MLP neurons of a small language model. Each row is named by its layer, matrix (up: input weights) and neuron, and shows model dimensions 0-191. Each number is 500 + 50 x the weight over its row's rms, rounded and kept within 0 to 999. Numbers have three digits each.
After each neuron's rows, "fires on" lists the tokens most often at its 100 highest values on Wikipedia text that the model never trained on.

L13.up89:394395595467542534446531508470473539478470532463509482539456446525513477588504522491516474423438462499501482454489508514552585580456545509604501517519427539568438503473462504540410440506493431494543468490539506499474517533493462430518471558382533570552534539497482505538603557409503425572506468483449434536480457534568525419486429596411452502385532466468482562494522425550545492487516474464460588551510488504561572559623439481548520540471503547490491541415514525573367548568549496576480526453455351475523478527523532489502493492565491535445482490508531379536502395562477547501
fires on: "'", "hi", "ong", "ic", "one"

L14.up756:525462525559523496459551514471493500511488416432490532457576493434410409499494544485507570394363443520519525433552576479462512442520459472547463468559596483471516520483505463526501505508497515487530596452482530592584472558480492428575476550507445553452527545504524534427561508505500580531576492476562499491453436533514460581499462542478541535561486401358505480483603518474496519518503584453640466483480532437509413526551462515445574517369489470532484578458437486465469463570565500501551553452542513433462462503490534473583448484554463526530526543541371503525466394461460553404
fires on: "e", "re", " of", "l", "al"

L7.up692:564550439577484435490574513433472537573511413474475429596513545556534419494476492572447528438501473421468583430577620516451429441499533544478401523473488513432428508521548494499527459487479501484475509464443500537606419574417488429592487597501485511420488551467456506408506541512533502540519469532526539522536521480496480576481571530518440520639521468481510483517418563475497536411524548458535531519451511516503451534478514421489467516382539511621566444523533530519471495475566384440492615402464450446400486500472430568539482499417499517495483543510530515505467507493527589493
fires on: " of", "L", " free", "e", "See"

L12.up7:566515484427480432448606519514455509577462405547452502540548458552472423550463533499498453483514511541494502568482502461432417453544476528572453394472388397422514545478545535479448542498511512444479411535489534585541502527527498421467528619516485590590456513541436491500487512601474526505604493480608461535512428515490522569422486602409486454440525512519630513489458458475490437535534542404508608561468556573451648474509460451493456472496498510489524515525484493499425417527497555443445522538569448484465543569425547520564526540445521530529485516454463501451486493486449500483
fires on: " was", " in", "s", " were", ":", "f"

L12.up243:507490558424580514489530470503550505429510394508494485425499499536479414546503563485569530373528508453468509490443461399470527501453547417536371441474380490507495535454520586452392485546620470543465493553575494454556516524526529444460491468395569518451426570498438525550549502564475581554542448435456512481455468553541572425422479564439455584532514432541494546543540535532487510565538490426537507561518490551579476505527443486531593556492482515527472557469473529569431490508569481497569474490550522480532409539517542456473458549556408584465522566517447439552459530515504587551
fires on: "hi", "'", "!"

L17.up617:569516500520516574443562530477470509550445479454527554559558490536513630448480589489488439411498479492507499547484525480552479505557535538551462519464513510542572490371411538497483480487485500399477465549553421572542507536471512501409434555552489599556516499512506428564567565469601453567556446418570514501547543620529476514392552504491493531383516439495517500512563442486483475494467512391488497512434490518469572554479464407389436531460449437524473594527494548551469491445499584397625456520441497503466516546502498445542501508436497588421420543510476496524447506446495520460
fires on: ":", ",", " V", " sp", " P", "P"

L13.up8:511462539481607550518474560542543536464522476479524468534458467476404452507621539487569527503484470483515496455590527459414409418528496471497492563549605527395438499483561436467438498517496439574479506451374540522427502510466483483548501579551386603557528569450425503451490585525581439451572504453493446527552531526549587469477486658586573514506449486446518507499504484519511548531485485473534481517474515489542439398562496508541425443449533577464435454543483446555493452578527449476543431450540509511500506475517479536470460507519405560437398539495473427489506515536402568510
fires on: " Air", "ur", "ine", "re", " ", " high"

L7.up339:515443496486491522500474526428523544584590456413553523477524478513463524492547467473569547487541493564472551515556624431412521497575473461567560480511556537484360501547491569468526428487495517487489518532459444469470422447470497462488532517493463512530544539498422527538502489541520549509497456488481426542544555473541501509450470548478449466496462491405581431445494541541454496456485434459428501552556581466511489423553532474424493372426431466543579467572497507429594459568577468515535426476506472520492441478533578481613347526483559560427453510498386609575610522503490497544
fires on: " con", " Con", " se", "re"

L18.up193:530446517582514504507519460449505537485605440479546450541532506528538519482629526427503509534540441536442565434539467488407494471500524450515589533535508486503493524512430519452601474475485398404491542500463514512495534438374423434550489546456444553620603528441471573483489569538579440599494572469503452538465560441530516492476550575476469483414457441443542501445517517541456448567468530448549541481447534486494549496490454441554510421455543471474553525488527424525515553506569430366493385525573477528491492555466473540429471562499409561428440496506442540612515445456522509519
fires on: " (", " ", " no"

L5.up64:582470538545495502463508504546481510493588436521458458543527505514511419486549465532458537421448507536520540347512671503514514556417580374515535398396588468480456539519538563448577548483466453501420489515421414552430544425524454430498515432471524467553577501457390545447510456560481509469525554484494472512523556503545520466474548559496479462489387434416472523508461459509453501526495359443511500582443433539531561477563409415473498452460470468531496547503535491464561553538482462489506433484543473508504512468468523518554439502486484607508493457480433525560544459571482570483
fires on: " the", " no", " pro", " a", " Gra"

L8.up739:468478424521510554511494563497573538532485464420477506538565477498499488419490497465457585491417541507465583479519634487552525510516558423522545358405545606531493462507520530439548391511555420514522482519435441486490515437441489434544462443373387486534533507510450528508506541457433437470544454540480405528646501554487512522442527511462501464516501552448498454460450553478530545516507462514442535523414512472542436477623454428491484454421445500629551520579535556462559525489521450514440454519483462573513492474555501578556483528471580527472430419422466536571497500523545494516
fires on: " Car", " con", " Col", " Con", " di"

L12.up33:462540496440468555461514419459475504569543581479452588456556417465449600522448499484471446545497488445476557473512491483527495580489579485569458423416480651509518488427421406552421544583502493488513528573437448525488513507432510571458481556478530468456502566490456447524593506551501521556532555519542451467508583512570400504498432527473458501413455535512526590482624524477487490527465506497497497489415446540476482553433439442458454503444491424533471520502449531526542440473543488472584578516552508560506512478494472608630425458461508477482439559535450455431533609541598448494
fires on: ":", "p", " of", "rop", "u", " V"

L7.up649:513389590422537547491521524473561534565617485511546496504416507503517415540448488430496517424473530491445514469508516499507545536507598464504511579521503566462480543468532447412485499487490517523573454529472466474487475568567449440525514451418432513548567450416548513529517489450488546594581468572419541515524561546553430531476488585545462415437568626447495557516469581463597465423390438502556535472485474419442531465579517415548524478473528480588481532410504499518549541511485566521517501443468436475528364508495543454491446515604497600452440466513479505558422525502495502464
fires on: " large", "ir", "er", "ic", "'", " c"